{
  "num_hidden_layers": 11,
  "num_key_value_heads": 1,
  "hidden_act": "swiglu",
  "positions": "rope",
  "tie_word_embeddings": false,
  "init_std_o": 0.0428,
  "init_std_up": 0.0493,
  "optimizer": "muon_hyperball",
  "learning_rate": 0.00918,
  "warmup_steps": 200,
  "final_lr_fraction": 0.0,
  "dataset": "wikipedia_en"
}
MLP neurons of a small language model. Each row is named by its layer, matrix (gate and up: input weights; down: output weights) and neuron, and shows model dimensions 16-143. Each number is 50 + 12 x the weight over its row's rms, rounded and kept within 0 to 99. A neuron's up and down rows have the sign that makes its largest values positive.
After each neuron's rows, "fires on" lists the tokens most often at its 100 highest values on Wikipedia text that the model never trained on; "fires before" lists the tokens most often just after its 100 highest values on Wikipedia text that the model never trained on.

L4.gate234:37 34 57 53 52 50 62 49 69 31 53 67 32 49 34 47 41 50 25 45 38 43 44 53 59 35 61 38 47 50 55 38 77 33 30 27 38 43 64 46 49 75 40 46 65 48 34 59 50 46 49 57 36 23 37 61 38 56 53 47 24 50 35 54 31 55 44 65 50 58 55 75 36 76 55 59 43 49 41 60 49 43 46 54 43 62 48 31 53 43 58 39 44 55 39 33 56 68 58 59 42 28 44 44 53 49 46 67 42 65 47 56 46 53 47 54 30 49 60 33 47 43 46 64 51 66 39 53
L4.up234:40 41 61 53 71 55 48 49 57 41 69 51 41 49 40 44 54 49 33 46 60 60 38 64 49 41 36 49 43 43 64 46 66 56 38 33 54 31 60 30 71 67 41 34 69 40 50 40 55 50 67 50 46 24 43 44 32 65 35 46 19 59 53 50 38 68 61 67 57 33 70 63 49 70 48 56 43 40 45 53 63 58 50 42 56 58 41 50 56 54 69 63 28 53 35 71 62 43 55 65 40 40 43 39 48 43 56 48 43 63 58 59 59 62 44 56 30 45 48 52 70 46 39 55 36 62 57 63
L4.down234:39 56 53 61 50 67 59 58 56 74 64 65 55 68 58 51 43 33 58 61 44 51 33 54 57 41 54 55 57 35 62 41 53 50 69 24 52 18 53 54 64 40 55 57 49 60 52 33 44 64 52 49 26 24 48 49 44 45 56 50 35 48 47 32 49 57 51 53 62 58 46 51 54 64 49 58 61 53 59 53 43 59 44 49 48 39 51 33 38 38 47 46 50 62 59 40 53 28 52 57 48 41 51 36 46 39 38 58 41 49 23 57 63 25 45 57 46 60 61 59 55 89 45 46 33 42 70 60
fires on: "\n"
fires before: "===", "==", "|", "The", "-", "S"

L7.gate875:46 58 50 45 53 55 53 60 31 46 58 72 83 46 33 64 41 64 57 44 15 51 53 65 41 53 58 54 39 68 38 30 44 37 61 45 55 35 53 43 73 38 43 53 75 55 53 74 59 39 53 41 44 46 57 55 47 57 45 67 55 54 51 52 51 50 61 78 39 50 33 43 41 35 27 44 65 51 47 62 52 43 50 58 60 43 71 30 69 14 46 42 48 37 47 52 57 47 67 34 42 49 42 19 43 58 40 69 66 38 57 50 52 46 74 37 71 48 21 58 42 39 40 45 50 66 56 70
L7.up875:62 45 27 72 64 57 43 43 39 47 65 46 67 47 53 49 25 57 56 53 55 64 58 67 82 50 34 60 66 46 36 58 57 53 68 45 55 51 42 50 42 58 45 51 51 58 52 50 73 65 33 22 36 50 49 62 51 58 61 53 53 62 36 38 36 27 54 51 55 57 45 51 37 44 63 59 62 48 50 40 56 43 33 43 52 50 45 49 37 42 53 43 47 71 55 72 37 70 65 42 38 22 51 83 53 59 41 54 68 57 40 66 38 32 52 69 15 63 67 56 38 65 47 42 47 43 53 39
L7.down875:68 47 33 31 58 51 51 32 42 37 50 59 56 79 73 50 44 56 50 48 34 45 72 54 45 38 35 53 23 46 43 32 69 31 53 50 50 63 57 49 67 56 78 35 51 60 43 36 47 66 64 34 67 51 51 37 47 37 56 32 61 50 70 68 68 45 40 70 36 72 51 66 54 40 44 61 58 40 52 61 49 41 42 37 56 43 54 48 73 41 71 43 54 65 61 58 38 40 51 42 48 58 39 39 20 60 37 67 33 61 57 42 71 38 66 72 50 39 54 54 57 60 42 53 41 44 47 47
fires on: "v", "ag", "u", "ev", "ad", "iv"
fires before: "ed", "es", "ision", "age", "raph"

L4.gate289:51 48 76 60 17 36 51 63 53 56 69 54 56 46 47 41 34 36 24 37 48 41 43 64 38 34 56 52 43 35 27 55 80 39 45 43 73 43 63 59 48 61 55 43 36 59 39 44 61 52 26 71 41 71 52 58 57 63 51 54 38 49 54 27 56 55 62 47 67 38 38 46 27 44 49 56 48 73 71 47 56 54 37 47 28 45 38 42 57 44 57 51 50 23 49 49 59 38 45 55 64 36 52 71 52 49 38 74 36 36 50 55 58 46 43 41 39 54 49 37 59 40 41 33 50 57 74 38
L4.up289:50 36 52 54 34 45 42 53 54 56 47 68 59 58 65 59 42 30 58 62 38 56 31 46 34 52 53 52 74 48 51 48 59 40 29 46 53 53 35 33 35 50 37 80 46 48 24 47 40 46 39 48 49 64 56 66 57 42 39 39 49 51 59 41 69 44 64 65 53 36 56 38 38 49 37 62 41 23 50 39 62 51 68 24 60 55 42 56 50 54 47 54 50 45 34 52 53 49 38 44 63 69 74 44 38 29 49 42 40 46 52 53 56 46 40 41 47 59 50 78 75 58 40 21 54 67 53 60
L4.down289:62 56 58 48 48 75 49 53 35 81 39 43 74 42 61 60 57 50 53 32 49 50 20 65 33 61 60 68 57 57 68 51 38 32 25 47 57 72 31 47 58 58 58 63 59 42 39 44 33 52 43 52 42 42 49 52 60 34 37 43 62 52 57 39 55 64 48 49 45 46 71 47 56 35 42 69 46 49 50 54 39 40 63 46 37 50 30 33 46 48 28 43 75 48 23 58 62 37 60 41 42 64 62 50 35 29 42 56 51 53 36 49 52 53 46 44 57 51 26 49 51 30 50 45 66 50 60 38
fires on: "om", "ep", " res", "at", "es", "o"
fires before: "an", "en", "ubl", "ul", "ings"

L6.gate501:37 48 43 50 51 25 51 56 59 18 38 47 63 67 62 49 61 24 62 77 42 48 80 38 62 35 65 60 63 44 51 51 60 40 55 18 41 51 37 66 49 41 55 47 61 73 56 56 31 37 49 29 30 51 56 47 50 66 49 63 70 50 42 51 33 56 33 28 57 55 60 45 48 41 46 72 52 44 42 40 44 74 58 54 37 37 66 48 63 53 55 55 55 48 67 33 51 53 51 59 48 31 62 38 36 65 41 55 28 36 53 60 56 42 58 70 41 50 49 41 51 71 47 50 52 42 39 31
L6.up501:67 58 36 36 45 43 58 44 78 72 43 57 68 32 58 51 52 32 62 37 51 59 41 34 41 58 39 41 48 27 67 55 53 49 64 49 56 48 31 44 61 58 44 49 55 25 36 62 44 58 65 62 55 44 42 49 51 54 58 83 57 51 51 63 25 48 40 60 55 32 40 58 43 60 30 64 41 42 34 47 51 58 45 63 59 39 50 59 62 43 66 83 68 33 64 29 49 45 53 49 32 41 73 31 45 56 29 51 60 55 45 47 48 40 51 57 28 46 37 46 48 55 60 57 65 45 52 51
L6.down501:80 41 43 41 53 53 75 36 52 27 52 56 42 55 46 65 40 24 48 49 60 46 49 44 52 48 53 71 33 28 55 60 58 48 47 56 38 55 32 50 53 56 57 53 51 58 63 59 59 35 58 63 50 64 49 56 72 56 59 63 60 52 41 43 46 58 73 57 42 69 62 32 54 62 51 54 48 61 50 58 57 59 39 64 44 51 37 41 31 41 48 50 33 46 54 32 36 56 39 12 69 50 52 78 54 36 36 56 69 37 58 42 53 45 46 56 58 37 46 50 38 54 39 35 61 41 57 71
fires on: "il", "ip", "ill", "ail", "ing"
fires before: "t", "ity", "age", "ated", "able"

L6.gate530:54 38 49 52 38 28 51 39 44 28 54 50 31 55 35 58 64 42 67 35 54 19 57 35 49 46 48 48 63 24 45 53 47 37 28 38 60 44 68 50 45 56 49 50 39 58 72 53 33 53 50 32 46 41 50 34 56 43 64 35 61 50 70 50 54 52 56 40 42 42 60 57 77 48 54 55 58 41 56 57 61 48 37 35 51 35 42 57 54 58 64 47 46 43 41 55 41 76 57 31 39 31 52 57 51 48 69 69 47 52 59 61 33 45 36 43 63 54 74 32 36 73 34 40 59 77 61 39
L6.up530:47 24 37 57 46 59 49 74 57 50 49 42 38 04 60 44 66 65 57 43 52 50 51 62 43 54 45 43 49 58 36 45 51 65 46 50 31 31 66 64 51 47 48 51 53 60 37 56 43 53 50 41 38 51 64 57 65 55 55 58 46 59 45 68 42 48 50 50 65 44 65 66 68 34 39 64 53 63 86 54 41 44 37 52 75 43 30 50 52 73 62 57 56 62 56 34 52 48 59 66 62 42 44 45 44 55 44 42 35 43 72 45 51 49 47 42 48 46 65 52 52 64 71 51 55 54 70 40
L6.down530:50 74 56 59 38 58 51 73 43 62 49 53 60 55 40 26 48 41 56 63 67 55 49 38 65 56 32 40 53 49 72 74 67 45 65 50 46 54 41 54 47 63 60 44 62 48 40 50 60 51 55 35 34 64 47 32 66 48 64 38 52 56 44 66 40 44 76 49 32 36 58 44 61 47 48 54 51 54 50 44 51 55 59 49 78 30 42 39 60 39 50 60 49 36 58 39 92 69 44 28 66 48 58 97 42 36 58 75 51 48 65 39 60 51 45 55 59 37 53 57 36 53 50 48 28 53 54 45
fires on: "ap", "v", "qu", "j", "ip", "ific"
fires before: "a", "an", "e", "ad", "ey"

L8.gate803:40 40 58 60 62 67 34 72 52 29 36 51 42 56 64 62 56 69 36 48 58 63 55 56 35 46 67 30 25 25 55 64 74 53 48 30 44 52 53 54 63 51 44 45 47 36 53 50 47 35 34 65 50 53 33 42 52 52 52 44 52 58 50 53 44 49 42 40 68 47 73 53 54 59 52 51 76 36 62 58 62 38 72 49 41 42 56 45 54 59 39 59 35 50 38 49 33 50 49 60 51 66 50 57 60 45 29 53 41 26 53 45 38 47 34 46 48 33 38 42 51 36 43 44 31 57 62 15
L8.up803:61 59 39 54 48 43 48 42 34 60 44 40 54 51 49 49 59 38 68 53 62 66 55 59 61 63 48 54 56 33 49 37 61 50 27 70 52 31 37 58 44 45 59 42 56 49 60 41 38 61 49 56 51 39 51 63 56 51 35 36 70 64 38 42 44 16 78 35 40 50 61 33 59 49 38 63 30 47 56 53 23 33 50 46 33 36 63 53 68 56 63 37 24 66 22 39 53 49 44 48 53 60 52 68 59 57 43 52 46 48 27 50 45 64 42 62 33 43 57 60 65 52 57 58 54 26 66 54
L8.down803:45 56 69 37 48 58 45 47 45 56 40 37 50 60 64 57 53 47 58 56 45 63 64 56 46 60 55 33 66 57 42 51 73 40 50 58 42 25 47 62 44 40 36 51 51 42 40 42 33 59 33 51 61 38 45 48 44 49 33 32 52 43 51 57 55 36 44 74 75 64 53 47 47 59 40 65 55 36 48 55 61 56 67 59 29 43 37 69 51 50 51 46 43 46 27 38 38 36 40 46 55 51 16 45 74 48 16 57 48 24 53 56 39 65 52 64 60 38 46 51 41 51 53 49 43 38 49 32
fires on: "av", "em", "enn", "h", "iv"
fires before: "id", "is", "y", "oc", "ile"

L8.gate133:56 42 53 69 48 57 30 76 52 42 54 37 41 38 40 44 55 37 60 48 33 48 45 61 53 54 47 40 37 42 34 49 42 39 34 45 52 48 40 63 61 55 42 43 75 61 69 24 60 47 53 59 47 60 46 37 58 55 45 60 45 74 53 33 61 49 35 34 34 62 62 46 21 53 27 48 53 40 60 30 59 65 67 38 60 52 53 56 67 69 35 50 58 55 53 53 56 30 77 37 40 44 31 39 67 64 36 53 51 59 40 44 48 17 56 35 30 56 51 45 48 55 30 64 47 68 57 46
L8.up133:61 64 46 48 60 58 41 57 51 50 65 47 56 43 39 47 69 70 59 58 44 58 45 51 37 56 41 42 49 62 34 64 29 73 41 39 50 63 32 53 63 43 34 54 64 47 51 22 41 59 47 64 48 57 66 38 28 46 32 53 37 62 50 43 72 60 67 56 70 56 54 36 23 61 35 69 48 19 30 41 57 47 56 43 33 71 56 58 35 62 46 43 57 44 71 46 56 35 43 57 44 50 33 44 32 32 39 66 32 52 33 43 52 43 33 58 26 60 41 49 71 75 33 49 42 39 31 63
L8.down133:48 72 71 58 57 56 50 58 56 47 50 40 54 46 52 59 58 46 21 40 53 53 47 33 71 55 47 58 35 56 42 49 56 74 52 35 53 48 67 72 74 55 17 39 58 49 51 37 54 62 51 47 65 46 65 38 46 28 36 48 33 73 37 38 47 45 60 43 65 25 44 60 50 52 45 43 42 45 52 50 50 41 55 32 57 63 44 52 63 39 49 49 66 54 55 29 55 47 67 61 45 57 48 45 29 31 39 63 36 75 66 67 53 55 58 54 67 45 46 54 55 85 49 41 41 39 32 57
fires on: "\n"
fires before: "==", "===", "In", "The", "S", "A"

L4.gate293:47 36 47 46 28 36 56 71 53 36 52 64 45 68 49 68 54 61 08 69 41 63 43 61 56 58 44 54 65 50 71 45 62 77 41 52 41 34 53 51 56 65 26 47 57 32 39 41 51 30 60 45 63 36 52 34 27 54 54 40 55 37 55 43 52 55 55 20 64 34 54 68 58 44 45 54 42 45 55 30 59 41 44 36 46 49 50 59 68 75 40 45 61 49 56 58 57 49 46 49 52 39 51 26 63 44 46 55 62 65 61 55 50 60 48 63 45 50 59 56 42 31 39 40 44 69 65 47
L4.up293:55 56 41 37 49 47 54 70 66 44 52 52 50 56 45 72 47 58 41 46 37 36 36 38 54 53 11 43 22 42 68 37 48 46 39 44 46 54 48 59 52 53 40 37 33 42 46 50 63 32 62 62 46 38 50 45 31 47 32 45 48 35 50 54 43 56 43 39 53 14 57 64 47 53 63 52 52 50 52 31 59 60 62 63 32 32 50 46 63 50 51 61 44 65 41 29 32 33 49 50 41 49 65 18 63 54 47 45 56 58 67 45 54 62 52 59 38 61 24 43 43 66 31 31 50 49 53 89
L4.down293:37 67 37 52 52 49 36 66 57 39 36 55 60 72 49 68 37 45 58 45 43 46 44 52 66 34 39 60 36 64 52 41 54 59 52 44 71 47 49 50 38 58 43 39 58 56 46 35 54 41 62 49 63 60 31 36 39 42 55 51 37 54 39 36 21 49 50 44 59 41 27 63 56 46 36 40 41 50 44 55 39 44 48 31 54 54 52 53 44 51 48 52 31 55 31 40 40 25 43 70 32 44 46 42 46 30 38 60 31 45 58 56 45 56 76 44 20 50 47 55 61 99 44 48 51 49 39 53
fires on: "\n"
fires before: "The", "===", "A", "-", "|", "=="

L8.gate542:66 55 51 61 41 58 33 43 32 54 38 53 51 32 46 43 54 39 57 58 19 75 46 42 31 37 65 42 41 61 38 50 52 45 22 60 48 45 46 48 62 55 52 55 50 40 62 40 43 33 44 63 51 52 55 41 49 67 36 38 56 67 66 54 43 17 24 40 42 51 53 37 59 47 51 22 55 41 64 40 53 28 34 58 26 54 68 62 44 55 70 71 63 68 38 71 46 35 49 67 64 46 46 38 33 50 56 70 66 46 44 64 43 45 52 21 40 48 69 38 66 54 50 52 36 38 53 48
L8.up542:55 42 36 69 45 65 54 55 56 35 43 40 65 58 51 73 68 51 43 62 29 66 54 43 35 70 71 37 56 42 42 38 47 39 62 42 59 59 40 47 35 53 53 58 41 53 52 53 50 62 70 60 71 53 55 56 35 49 50 41 53 38 57 82 54 28 29 62 37 45 31 40 48 41 48 49 68 73 62 42 66 34 27 46 53 58 63 49 56 40 32 58 49 61 53 47 52 65 75 70 51 45 34 63 45 58 41 57 50 40 57 57 31 37 48 44 44 43 48 55 69 52 47 48 39 44 67 49
L8.down542:21 49 51 63 66 24 53 71 45 30 72 50 33 47 26 36 39 67 51 48 54 70 45 54 65 50 70 54 36 51 41 63 56 52 22 60 39 52 54 46 65 44 63 36 35 37 51 53 55 47 37 48 57 41 36 41 52 55 63 64 56 55 71 28 48 43 38 55 50 63 59 43 59 56 44 55 49 39 60 58 31 55 49 62 30 44 50 59 58 54 56 66 47 16 86 39 53 41 44 49 40 61 59 47 41 41 70 48 36 45 53 43 46 63 52 55 42 54 49 50 48 42 46 32 55 63 52 54
fires on: " of", "ver", "–", "iv", " to", "e"
fires before: " the", "al", "ed", " his", " her", "9"

L4.gate514:39 52 22 45 50 64 72 29 49 39 57 34 36 48 38 20 66 44 33 53 60 43 55 54 46 52 34 46 60 57 33 37 63 74 63 48 27 53 47 29 42 48 69 38 38 35 39 54 51 54 53 55 52 47 39 62 51 47 51 43 43 61 59 73 66 45 43 59 36 66 45 34 47 47 56 59 72 48 44 56 79 50 29 39 46 23 48 41 41 63 45 38 54 45 57 44 63 40 49 39 35 47 41 53 50 48 61 49 70 50 47 65 59 64 53 56 54 17 48 40 51 50 76 33 69 86 60 42
L4.up514:59 36 56 33 40 51 70 49 72 57 56 36 43 67 22 54 67 66 49 64 53 41 50 48 37 47 46 58 54 69 39 39 47 55 61 34 53 73 56 47 55 57 41 32 53 46 34 51 66 39 68 32 64 58 30 36 22 51 45 54 48 43 55 64 53 51 56 50 57 65 61 38 46 55 63 53 53 74 64 54 40 44 24 32 54 62 47 52 38 40 74 28 33 64 58 32 59 32 56 56 62 38 72 44 59 57 48 32 41 30 57 46 56 47 59 45 65 50 36 35 43 30 41 39 58 57 54 43
L4.down514:58 47 57 54 62 26 50 42 42 41 40 50 53 53 47 57 42 31 45 47 49 35 53 41 47 56 42 62 47 52 36 45 70 52 73 63 34 58 47 43 57 39 58 36 60 35 35 40 45 52 45 49 48 47 36 74 33 42 49 33 47 52 47 48 74 59 55 48 57 54 44 51 54 42 50 67 60 46 51 49 60 56 60 47 44 53 61 50 37 43 45 41 43 47 46 44 46 47 45 42 56 66 38 56 41 46 58 41 55 50 42 54 47 46 54 47 26 41 54 51 50 99 57 36 59 83 60 69
fires on: ".", "y"
fires before: "\n", " The", " A", " In", " He", " M"

L4.gate482:50 50 53 62 53 54 66 48 55 59 74 46 36 38 58 51 31 53 39 49 59 64 43 54 42 46 63 56 52 47 70 36 58 51 53 48 52 62 53 40 38 68 44 50 69 27 73 61 46 52 36 59 58 69 52 52 43 43 39 49 33 33 42 30 71 60 54 48 47 39 45 44 21 42 47 51 57 58 65 30 74 43 49 32 42 46 71 43 74 38 41 36 43 42 44 58 48 45 50 46 29 51 38 71 43 43 65 55 53 47 33 60 32 35 43 49 34 52 50 54 43 58 45 36 35 53 59 58
L4.up482:27 55 48 49 54 69 42 45 40 48 76 61 49 40 49 44 40 54 32 46 57 63 30 56 47 65 45 59 78 49 60 43 63 50 17 49 57 80 63 26 62 73 54 44 48 75 40 35 55 62 59 40 23 54 55 26 47 38 46 32 60 54 49 58 56 48 46 38 61 36 48 68 59 46 57 42 52 69 43 44 50 33 39 54 31 53 38 62 60 56 54 64 49 43 44 47 35 67 49 58 51 32 41 60 70 43 42 40 47 49 58 64 29 46 38 28 65 42 60 45 47 71 49 51 51 52 66 34
L4.down482:54 65 63 47 41 47 49 69 45 52 62 45 61 46 74 54 45 36 67 69 48 32 51 42 44 39 56 53 28 66 72 68 44 60 51 64 48 54 55 44 36 59 38 52 28 64 61 42 36 74 39 44 70 71 60 53 54 30 43 41 71 44 64 51 48 54 59 58 42 48 56 37 25 65 59 52 56 27 59 55 42 43 56 76 60 47 39 47 74 56 37 43 47 69 61 35 49 73 60 44 63 56 47 57 84 51 48 57 47 60 59 68 41 48 68 54 57 38 61 45 34 47 55 48 45 55 53 63
fires on: "h", "om", "ist"
fires before: "an", "ile", "ite", "en", "y", "o"

L8.gate376:53 79 56 62 25 53 54 47 42 63 71 46 49 57 37 65 39 53 62 41 38 58 29 31 61 60 78 48 38 49 35 42 65 61 73 49 63 61 47 45 48 47 45 85 40 62 50 52 44 59 57 55 56 46 56 46 73 58 27 63 69 57 54 46 58 40 71 43 59 53 42 45 40 69 55 48 55 57 46 36 63 42 49 37 53 69 46 53 44 70 42 50 57 20 40 45 48 40 45 46 55 43 67 55 53 51 53 52 41 62 53 46 58 52 47 40 46 33 54 68 38 37 44 69 42 54 54 81
L8.up376:55 51 57 46 55 66 50 60 39 49 49 33 48 42 47 49 48 55 54 48 66 42 54 46 51 62 58 52 37 42 48 44 57 32 37 53 60 63 46 55 56 56 64 65 69 49 34 69 49 46 73 64 57 53 32 51 65 45 28 46 62 59 46 59 70 43 51 67 64 37 50 54 77 58 37 53 66 50 47 38 59 42 33 49 38 25 58 47 21 61 49 51 59 37 58 37 35 64 43 60 63 42 51 60 73 45 68 33 37 40 38 61 59 77 48 33 34 24 55 48 51 52 40 42 50 56 41 41
L8.down376:36 61 53 73 36 28 29 37 41 52 36 72 66 42 66 30 64 58 48 58 71 58 45 63 66 49 51 27 30 47 55 61 39 48 45 63 46 53 36 54 30 56 50 47 67 45 41 53 41 44 76 52 42 50 45 51 42 51 34 48 57 52 44 44 53 57 45 69 56 47 57 40 45 42 44 44 58 42 47 46 48 35 30 37 41 36 51 35 22 54 48 41 72 23 45 54 29 79 55 67 58 54 67 60 58 41 40 71 37 44 47 56 57 55 38 37 45 48 34 45 51 54 39 37 61 59 55 59
fires on: "==", " ==", "\n", "em", "ation"
fires before: "\n", "|", "ents", "==", "ing"

L8.gate498:73 60 52 42 52 63 26 77 37 49 54 31 59 51 31 53 53 44 55 46 65 57 37 62 72 56 53 43 55 58 39 63 60 40 44 41 45 66 39 70 45 75 61 58 59 57 35 65 49 55 63 62 51 35 48 32 50 53 59 46 32 51 56 62 47 55 64 54 62 58 55 46 55 47 28 45 66 51 44 44 51 54 37 43 57 49 40 54 43 52 54 54 55 34 41 58 41 42 48 41 53 50 64 60 54 35 44 45 44 40 36 49 27 45 59 54 50 34 55 61 27 52 54 47 49 45 20 51
L8.up498:40 34 44 47 46 51 44 61 54 62 29 48 50 43 53 45 68 57 51 54 48 61 39 78 44 63 44 69 49 54 52 53 60 12 53 58 57 41 44 57 46 50 51 30 51 39 58 61 71 43 56 53 54 52 71 41 30 55 25 65 50 51 76 51 50 24 55 49 45 63 44 61 74 40 53 43 55 39 45 47 60 50 33 28 57 65 35 47 25 55 30 43 45 44 34 48 48 49 47 44 51 37 77 70 53 25 56 50 51 40 26 59 21 51 41 52 50 43 35 50 37 55 73 43 45 57 41 67
L8.down498:45 32 52 63 67 49 63 57 44 76 57 46 54 42 48 26 46 46 29 45 46 65 50 72 45 60 59 46 43 53 48 51 55 31 54 49 45 53 50 66 43 52 39 35 51 63 50 78 44 50 63 74 41 42 46 34 64 53 60 37 27 51 53 61 44 28 41 52 37 61 66 44 66 58 45 32 63 69 36 55 52 47 45 44 50 52 28 44 35 57 40 53 54 59 54 41 49 63 36 39 51 42 51 49 57 39 32 43 45 22 59 60 10 54 41 56 51 53 40 39 53 68 53 53 53 45 39 54
fires on: "\n", "|---|---|---|---"
fires before: "|", "|---|---|---|---"

L7.gate677:57 61 53 46 64 26 45 68 47 50 67 45 63 53 29 32 53 43 36 43 56 38 27 31 56 64 76 50 46 56 38 48 45 25 52 56 43 49 53 51 59 33 56 46 16 69 62 65 38 53 38 33 46 55 44 54 53 42 49 42 52 65 53 38 49 52 69 50 51 44 53 40 59 35 54 31 51 55 32 38 48 46 46 55 58 62 42 71 46 63 55 49 44 33 63 40 57 48 32 47 38 35 58 36 64 53 40 50 51 52 56 99 43 58 33 46 51 54 41 76 22 59 40 57 39 58 62 53
L7.up677:69 48 64 51 49 35 41 56 49 47 69 56 37 30 49 45 71 58 56 40 23 55 78 25 39 40 52 67 53 39 57 44 63 51 42 52 66 59 58 46 55 27 34 69 46 49 50 44 51 30 62 57 53 45 71 47 36 68 57 44 53 51 43 40 49 36 46 27 53 52 53 49 33 56 49 49 44 32 36 52 31 66 49 48 49 73 51 52 59 49 57 35 58 31 24 51 64 40 67 56 63 73 53 62 53 58 32 38 61 65 54 35 40 55 58 20 50 45 51 56 33 49 34 59 36 48 73 61
L7.down677:61 32 47 33 53 46 50 72 50 56 50 63 42 40 68 64 49 54 52 33 47 54 35 80 54 59 54 46 44 50 58 50 41 43 60 55 56 37 77 57 64 38 47 49 20 41 48 30 49 34 54 43 78 51 24 33 54 75 53 53 46 40 63 32 61 38 48 40 34 39 39 34 76 40 30 50 50 45 56 46 55 65 42 25 47 24 55 57 45 50 43 43 55 48 59 68 50 72 28 53 53 51 35 50 72 70 56 48 47 68 48 50 44 54 51 63 44 44 67 51 56 28 48 52 49 45 64 59
fires on: "ed", "==", "ow", "ld", "hed", " =="
fires before: "\n", " to", " by", "ed", " the", " as"

L8.gate13:47 39 57 59 61 62 38 32 32 64 61 45 58 50 43 61 59 51 72 64 38 52 41 29 61 45 41 58 39 31 53 70 42 46 57 44 36 65 54 65 49 34 46 62 36 54 47 50 67 34 53 34 25 28 63 57 51 50 43 67 59 57 35 35 48 31 64 53 34 59 57 22 42 55 44 49 80 39 46 46 36 49 43 30 39 46 34 61 42 40 50 38 62 37 68 60 62 47 53 57 33 62 79 51 65 61 66 54 47 46 44 59 33 54 50 66 53 59 29 56 38 40 51 24 31 60 46 74
L8.up13:58 59 74 56 41 63 31 37 45 43 34 82 26 33 62 57 52 59 60 41 49 53 58 38 45 33 34 55 58 40 50 42 35 26 47 34 53 62 35 46 46 36 71 54 41 63 28 53 46 55 44 68 44 46 43 54 59 66 42 69 58 49 46 42 55 66 42 69 45 59 48 57 59 41 48 42 60 41 52 71 56 44 54 49 46 40 40 52 28 44 42 27 59 30 57 62 51 40 72 35 50 52 58 67 49 57 74 68 50 43 30 49 48 62 51 66 68 49 46 57 42 42 32 44 64 71 51 65
L8.down13:51 36 45 50 64 61 56 67 47 61 33 45 49 25 50 40 30 47 51 60 27 69 46 46 47 34 59 48 46 26 27 85 51 46 41 38 41 62 46 49 48 26 50 54 50 44 37 47 42 25 63 32 47 33 65 46 47 66 57 62 52 53 61 46 56 37 46 56 33 42 56 56 57 40 56 46 60 44 54 49 52 69 49 37 36 29 45 56 57 42 58 35 55 49 69 62 67 54 54 50 37 45 56 66 60 43 62 56 55 47 46 44 57 36 47 49 56 57 39 36 48 61 40 61 52 49 59 65
fires on: "\n", "ib"
fires before: "|", " |", ":", "|---|---|---|---", "\n", "le"

L7.gate658:68 60 53 23 70 47 50 45 49 76 37 55 47 50 52 36 41 44 66 58 54 68 47 65 44 52 53 33 53 44 55 62 56 27 44 53 56 62 72 31 51 57 61 57 56 44 51 62 40 59 23 45 58 61 53 40 46 52 75 63 73 55 54 60 56 39 44 49 45 35 76 38 55 56 38 16 50 32 41 36 69 49 60 39 63 46 78 80 59 36 49 43 63 36 44 55 48 72 72 39 45 24 49 35 62 34 35 42 56 65 46 58 48 31 65 48 62 55 43 62 55 48 37 56 51 24 39 41
L7.up658:39 51 47 32 53 57 66 45 38 54 58 52 43 59 57 31 53 44 54 56 56 66 33 52 61 41 47 52 52 41 51 58 50 30 47 46 61 51 42 48 39 71 49 59 52 56 47 40 39 61 33 41 58 43 52 51 41 40 56 30 41 36 59 57 48 39 55 31 38 38 54 41 26 38 53 33 27 35 35 56 65 47 44 40 37 41 65 81 42 43 40 53 60 74 45 68 78 89 43 55 54 43 56 43 50 43 46 49 39 40 54 77 51 34 31 42 58 32 52 46 49 49 41 58 53 25 46 54
L7.down658:28 49 69 56 45 60 46 66 51 54 66 58 38 21 58 45 44 30 51 48 66 78 62 34 62 36 52 68 60 50 42 57 44 59 44 41 50 52 52 49 17 61 55 58 30 53 44 66 47 57 24 36 57 29 40 53 41 46 50 56 51 64 45 71 34 62 56 46 41 57 57 49 44 53 44 42 59 53 46 40 53 48 51 66 59 54 53 56 54 52 35 44 46 62 50 65 50 60 58 67 45 52 44 45 61 47 46 45 42 46 47 33 44 49 51 46 49 62 38 46 53 56 43 62 41 40 61 31
fires on: "h", "l", "and", "emb", "ip", "e"
fires before: "od", "id", "y", "u", "an", "ran"